config.yaml
num_hidden_layers: 12
hidden_size: 256
num_attention_heads: 6
num_key_value_heads: 6
head_dim: 64
intermediate_size: 704
vocab_size: 8111
hidden_act: "swiglu"
norm: "layernorm"
norm_place: "pre"
norm_eps: 1e-06
positions: "rope"
rope_theta: 97600.0
rope_fraction: 0.5
qk_norm: false
attn_scale: 0.125
bias: "all"
tie_word_embeddings: false
parallel_block: true
init: "uniform"
init_std_qkv: 0.028
init_std_o: 0.0
init_std_up: 0.028
init_std_down: 0.0
optimizer: "muon_variant"
learning_rate: 0.00106
lr_mult_o: 0.948
lr_mult_down: 1.5
beta1: 0.95
lr_head: 0.00627
warmup_steps: 200
schedule: "wsd"
decay_fraction: 0.568
decay_shape: "linear"
final_lr_fraction: 0.0
batch_tokens: [32768, 65536]
max_seq_len: 256
doc_mask: true
train_tokens: 856900000
max_steps: 18267
dataset: "wikipedia_en"
MLP neurons of a small language model. Each row is named by its layer, matrix (gate and up: input weights; down: output weights) and neuron, and shows model dimensions 0-255. Each number is 500 + 40 x the weight over its row's rms, rounded and kept within 0 to 999. Numbers have three digits each. A neuron's up and down rows have the sign that makes its largest values positive.
After each neuron's rows, "fires after" lists the tokens most often just before its 100 highest values on Wikipedia text that the model never trained on. A number after a token or word is its count.

L4.gate176:478497594531485485502524532550517525540485474528526483486519445556452474511509499465485497445491538537479502480434505466581499406478498547518507421494476460428471435509509410434488502586486525474536544459513505570498511392475515478462524479489433590457467562534441531531492490503464466479515498535519477532596452518464467491462527478481514470482529521533539580503524495545449451456512535566494530549493470578471549496566528484538508495457491501538433489435474439511470555474545453546458557459625472503534523479494516546513491534471558513406481437522512478528516521456486548482495456507421487420465489471424483493466487493504544453444492487548503519530566478480553484575498487491534514424510501499462544512546520461527535478463430454528496571613485532528500472531457448
L4.up176:546517485516567544475504532493365515464521558491471495526505554525501447566463436494524458550564526446469523435585542536491476511476513568502511509469515514524469462537505501451470521486580537504470555601573455439481535489507443431524465507561536466509527451517529471456448512521520454442473504529453446465491482504467546507543379594533500491532503516483477482553463452471460478436534533493511517488534476496514481554527472526521495464484551491470500521437516485540592536480517527553509487495493511495449469495447510474528419491476393539586520467488475559489529485545469512498549415468511512479500513534533514538511529436493501483432476550513484445482467479487476476449441544567526484546555548594445523508475508507473539501548503474504456541423450431408453547550456521
L4.down176:447496535505486433547447520509614515538518458536529503445512473456507531455553542526512505430401513522470454504352549478539493481551499492508491483554491498479493526497558478503509537556415469529542438398434506531551489466486522493534512485427448473474490548560497582515561457511477501510518470480543548547575531459507495458439612418483493501468507501511521546474489552511509521502525499504460452528546486510484562442472466478482530512475550508519544487465451418526440462546533434483450510552502492507563508453554546489482525509498583450348497499521497413500459478470506483547452517522465468481528481437495537516508486559495487520507498438478507522493527520507514479517501440457447544494449447470542511509530455488543517503434470495431533486597506515542503455488528468
fires after: "the " 41, "The " 9, "th" 5

L8.gate444:478528556427491476441457468465481486542444490534461419431556509584537442521549485512529404439428518461544440539487479523513438485494473511513494600508532456479507541470587440474523521478478554497478563512522493517555555528475445533559462500524516499502498488461494459519515522508527483535489443424511424527530500573526554524501511484531422504520543532561493552536579568549543479555413501389508514535541469468529485487584511534470529476500459468488479495454496463465524494489445470469474517524527473432514470500400517578458394510565554524554449490502522544442508450517514454503491511571505506495540449505563530464536466560535513499494462467527511492496481517498493578451526442490437479548448497475551573486448551558584478515507495487511478501482473516469474469509538511
L8.up444:474539493571499481630478517505533512535554535538566534472477457458468466515506465503446489511524532453471527502489515544468469488538404513556569526497478486564481537464510541514458447468496407533498512508478466458524549500510483490485478479548544501538508473551560492506571498558496537564514527488521484570483455520507508491575444471431563438522516555487444485478497578490504493523524535443550422519565487502552542465507483521492567410476477526540493509435417476485402506446482534474549572523503548608515462498479454486495504449478497542435457441506477493455492469489440498476528449448498513517499460526462552538517471511429517537590454487524457469460483569541472493512481551427540529478555466518499488457452460534520492590511478487478544432490497523390553537457558491
L8.down444:525438474432531477522453488520554503503500461445433490511568502481490468472450474560462579462480480526526495580481444478572490484511540487562493492438474535513511439459538472478506431445502550420516532506472513446545491545470434465473459445506493502578534485479513553562492476524485456546576508534508558476511444574524496495516484516537545575558458510475446453462452488523532529488505588465494542483520510479473494520509485559517520544504448473449508482498490536512505589529495460521569518522483569598447505598492481454536500430531456489499433517566530542485490538500494477412541439511437475564550464555455555531465402482440459468528450573482603538465412510493499499489503519527509562587437527544491506486488511535545487482460516511492496468559550550504536490488499480
fires after: "| " 48, "," 5, "(" 4

L5.gate628:497583455487490461434513472494571518471485506561459513522475464531523466468484507446448496511521536474533465451506556530499520422478527470511462553599456436429526504503518491477430529566540511490440504489461468468492467465471506478471512584559458509545499525510483499505405557555472569475514483507509420517541476530464516522481538471436560518575465597501509530480530512501479494464423456467458590562517514463478490608557465471518424462546549496475499465488464543487518582517505527462560448499506616502519429523472464398489546529482483491450522456487489573539455481475453466569498538499522518532521471475466485535524418538475486503547506503556513516469521484466566515443512508570455490574527486484485446547533468459507415429495568476518536461523483480453478449515516492
L5.up628:519465462472477494480479554469459546499523540502445484478457492468505506604465495478499575472554494447472490495500560503473477466488520467472464518485446470543511482555501505522607486523529517491453575592445523501533496517468514513507575540556543512522474554478500556462438525465594463569509458467519525484556500547527438452471465494436417495522450484481480559554566541558458502504494480538540457511473522514458495471472520482532504592515469519452538565479465502487502495443499557507582540490472489525537478546519538451553585430469546545512533415528483452476499479468562479533460567519537496503572603491545509505497460475543530500559528503465447548485554461487513473480507583506523435438524460457469472551458461508438488533529567555466485546496464494511509408598451445
L5.down628:447505404559467473452465456480524488455515540482480478532455551499542544415504493419512436497516523523543477479534642466485533467471542585455418512566512466481504566538553542487521449517468547391505427520534556525433475552545501446421481539564479513524428533483443472478575580493445495499598512510528471563491493550459517524499552485490501518585500538459493508472564483501506552547466513522567495546471508465511544558420489541471526480570545516523540478463548469483551579519465481485487463535513504506521515575473502474452525565471504503464525424474497519493422517483479530493490443514479537511535549436462476485564507521505490532501545528507471410461592505481525513516513505482487545472487483496496517545479426445507475471441521477504526540536444527537499489466511495
fires after: "it " 12, "tr" 11, "th" 10, "It " 8, "Tr" 8, "d" 7

L7.gate187:490547452490537502495506511568480494540471482491501473478426568510496554457465545536471574429606521479533480465482500523528469549569476496485524442511521442449458456429550467517562577477489493444426536459509582426427476500603504517526471470538544487503457542473507576474554497462553505525440461584506494531445482494460488467458493509517446500511474444484494514495554553532515460495561417508482506484573501555513542514516473450480506570549492489477527571448534564487515454548504511441486529457486496483492518461519485486489490461396477470482546511487459430539468494517570503517550546499550517427520487438487556483489545465540521438532516468482468460524482443474492510424497508482572510484586460466490511544521446448433483500529480451467503454419516493520499575457562584
L7.up187:520489519541516520552545538508506438551450554458576497475527474534526515542500492488529526514487516567582512490495461513576470452488505489501504563534446479523496520477507387436439497483458462501453474607528442486493487545503473501485547528490419518578502512529506529503473480454550558548488470481465507454528445520496613517433552468486589582512571529529507443467441517444489455535520450538539497501477454524497474546492586531531475484403488468511514498467514422537458482525495527517501485504537552474455419488545469490515573441548529527448475481528517493504473518504528528541455557505508525529524525516468448467507471572440513552476485449447516460541514518509496456441533397534552505483507520544470480480506494562529497438581455475500446534505558456528436597470411538
L7.down187:444516544451581532523476460517552452501522492514485520575521467494492461491511439476422511466454574496456521553473496484491501548453482477499503472435468569466506521533489525505482507496476500487500508579467400541506519525559478481504530520482506470534486448576550528497478411482516515571524540543511532543445508442451490607495529480487476485567495467518499410506496568527491526476557541468438548443481537537409452531530498474534532493474468450517474527541550489493541522545498544489522527510513516544501439474504514430506505450467476494440481523537531449462536467502424503516521519576496500524461535457426629452510437418444519508471487510562565504564488552477473581569512558641458483487482452523481490480511545552421491441499488482480437490487496521455556468480533472
fires after: "D" 15, "Am" 10, "am" 9, "H" 7, "d" 6, "Al" 5

L2.gate166:557533495523521540472473524510476408565495436524536467525485504567569536477438613432532513472480462499505453564549444565463420546510462487513529552494453522504513411527490539538436440509530537457539466548508474497546492487566467564572499499478491441466424487592487516523516511530463509469412536503522538477559524508541475457480518502602491541511482497570471471508491485472533509480542483501459539437429492517521570499556557536535472512468500559549445456445504460509570514467529562551438455579478456543475523542546556493492550463545513512444460454587485521477546532508474484526481505530469500462477496511511456445470483465488560466500474542491524466428498503531504581480540542453543479537461499510509563505441384499448512551503541500522465500443546506492548481533521506
L2.up166:567517482454550507518553442485561490548470498508455535486518461470480509541520531544485473507540462460532465495473536455494454542556492495520459489504575476521494470550505501488489504483519430551482419513572464429421503537550543466518482418542556500492501493559510447517518484501535523519512541480456449577559479559455512476478523500514524563475514501518502474466541519478480523458483466442384544582525470539449592558487466582473498515509438473535475494501461481610550524543585502492532454573446556422465481582512432499483444458459521466494509535485475547536521465493500530443510543471464514522510467461473442512489574484510476489535560490491374524573469530500493471449551434514502486450518446514499490534526460456470560473471494530578466550514559456475522437580507465
L2.down166:551500476422494483536515465485559525534537487497488524457506475421489473546487520543468498498531459462518506462513520474494466507494479515508416477541543505500516495559510525455494494456513448522482446452573476456463485547557495463514507429587538530499483532510497478489512500530551495502473504493492427564604514519462528461498516497473509508499542490501511486464498515489455540455465440463400554560529457534471556541470485572492500539521415442542470512508397438624514505567645473474513506541445498408486505535515473515489466451436512460479506552480434556520532452479533520436452581448482536509491477461439436505503573539479488497544507502507394485573454536508486515466558455564497521479518490535535472492539477463483593493460464540532468520513556515489506447586508440
fires after: "the " 26, "\n" 11, "The " 11, "==" 10

L2.gate37:534676488514551545434500526501544529477524520478437517572494483428482574531452574465505430528537456463472509514480552536520492541487490528461470399486429486505500506457519534439523528471537505479495547470544446446463462479461478478536535531528577564447537465514450479472534453452490504539489516501459495479524474527507565534554478417522591454576490560442514524455473480510524493535456457507523461512503477505514499559471501458542480564505567520476465547409472503500514543571527491483404495437484577476472489483460491514516404490467535524494553444457507490511598509531525480516485502445492468505494515563527546470526448537511502532471473498523543507553516464457471524469512431470504548462522512538435566472503482556543514579538490440547431480527499507463471544531541541
L2.up37:513506440454452587504494504497508524518467478536496458508451505474469594491502452472502478504455487498505497454442511521552495503437511444478548492520546532525638503467580554538461453449499439518414477450540498451495477460485528472475521499467583501487505505468448501489507492475469462453523493560494462549523479489452555535546494459505535546512523583531497460457480484559496518514498581504517535610502511527528574427456484534559466588475558516531411542497510453453499487471458470501461585472446482438505438474470492520492511462491504503475548532514488446467555500493531567545527487490497520530498561555508516429544460545586507534447586592535506531490540498529477477527464514498517480470599424513431517469586495487553558603506519450558465475506540487511510492527486505
L2.down37:590455499445433544523456454480476520530443492531466458514520510534498475464486476496483524475445505513532490550481460483541480421413526453555526550528576528508542532494540487550476439480466420542474454500488533520542532484517512485442452451468533441506479538403505510475485558544469465447553450593545504548498473435491507515459469557493461553444547479495480430472511489509484511458517514460542589582495481481503535359475541528524470503495540496577534507537508497460506483416435492486474560533441420472546448477473516528491571503479498505461513535569481483425463514559500548521542507485535526555504529527537451416464516540588545453488590574439429452459509521599512472504474522503499496485564469473528475515531500510493481505454526487470504514485521504534558457462476496
fires after: "and " 16, "the " 13, "his " 9, "a " 8, "was " 6, "==" 4

L5.gate660:549545458516516553411490470542518511447533510528517509581460465528457520584476570533518561535499435486428577518445405471528486567511522555457513498488517564489474508511531476496453483451461465535549543541540510584507514492450518548536491420529569532415590487496538455543440511557511475442497575445436492487466558569564583519517475502459403509565493447420479432488523485538510466497454481465499532552492519466535497607513522500528496515493485545529542478430472464523511473482501516471504546508466472510411543498511505425534537517534491424490473548454523494497478557501528479473513529468529476499471481502559535535488433582501456496549480579542446508458535537530455456445489525466507449512492478485516505479460503513432449495504469522472562500446491508489520440525457533
L5.up660:583535453486450480536529516556447548502471531546385530523485544448467538554497479470453487503468480499432513526568483463515529555510488513514520464494442469524454529465512512539422542532568455565457506445470510500525503530479468441385536495509532484531523451459511521494562443537488459514493518390449512465506453547497482490529485482475484431480532483493538489459464522549514511419464499561526535454471539493515464498533527555510511401522533479512488509445456468552493407522582500485516478544521508569471503486459452441512436585530460509448438517526534484579434511477521539545515552437500492558520504524537480582515575544491507490445518504484425548518492534519511510542423496505538480476500520494523510504509421539510577437408436564546481460486524510458492449565542469
L5.down660:546581465509484517463569541487511509514435506571452479508459534480500550612556559485507521567514484445408534527458453456490444460589456546575506480452516530527452533524525486532481458480506476530507502453434582523507499537415475482487468564533551524510512501543468512537518474536481480497469550484429522505521518503478529479561486507520510573510498521434472491467508512537431406509526490546504514465462558503494499547497506517502447405504464532538536518485456512547445476528515455507507515572472445494468501459380538449479492489479507472582409562463597515553529531477504460501492503447501500522512412513505492513481467493448455551517509525482416527449413482487481393484472534546487564507487519436528518430497483554464500460472537454476475508450539448494483414525509478
fires after: "| " 37, "a " 11, "4" 6

L7.gate340:493464524495524530497519548455447519494545522532501463466527498512539566573531514490509546479478568484526525569499536444536440522488528510465424527425492449477474538468424463456538425452489462527439501481540470506463514546485533497507529537532557514488563587608506487490459462522494576433510531536476530526490508531518466518519533504522586506538479520512453524499473452501539555542489500526462397457492567514451508549443517452452548499546446461514511467459551529483485472516547486480503493492504500496541507566463468484468562523491398534572459405488468520498474467474572500426562526450466562497517511519455499512516503529469478488598553469473471596452524472459499642534524515473553449578538499500454539495487490440428523461502487590477496435501466523501442515463483514
L7.up340:501598492514471515545570564504548396542479580476519459487518559379501520477511525577494486464505533528478557539490554453481561527508531546482475503532450460441443503545533523494450483542490475463579524619447511472442481523459492465477535529455477472451472485510490493448500453519495540482513421533455557489480506469450515530509474441508459509533454495523453433500504432510498533482499523493496484536476460440573485574583519542428435489533483504451463532453484521538438449446467474478496530464532439487493438508525517441550495553515467496502514538547540531512531546596500551514511532484519531524558500480482481558496459584498513458515510467502546421495472534463458603443512514489483484509539536485475406488457502508536467489484464520471531554420536578556443551483478517
L7.down340:513581513481540489500457438487573463509558532541460555496563534518494431491426599494446494493568476515488466522573566541520574504488539396514492552457466567508441484439484523489473490603481463503464471461547456502483508480543479522476499460458541512492574498524417477564530487497523448519492536511478493409462482533494539529529462524474457553555499577409552480416511572511540535512413481517525527534417479462493508533507459513465446533533490515453526498443509505512492492472487509433504430496537524542551465537482529421545489423528500497425519470521481534550540453517559530497497484531616542533480545491455534516508464510435487543552561521494564490476523525486501464544468417497530553470459542478504497491539569569490518495468459457539484500496556455478502533483499513
fires after: "d" 24, "D" 21, "h" 11, "H" 10, "km" 6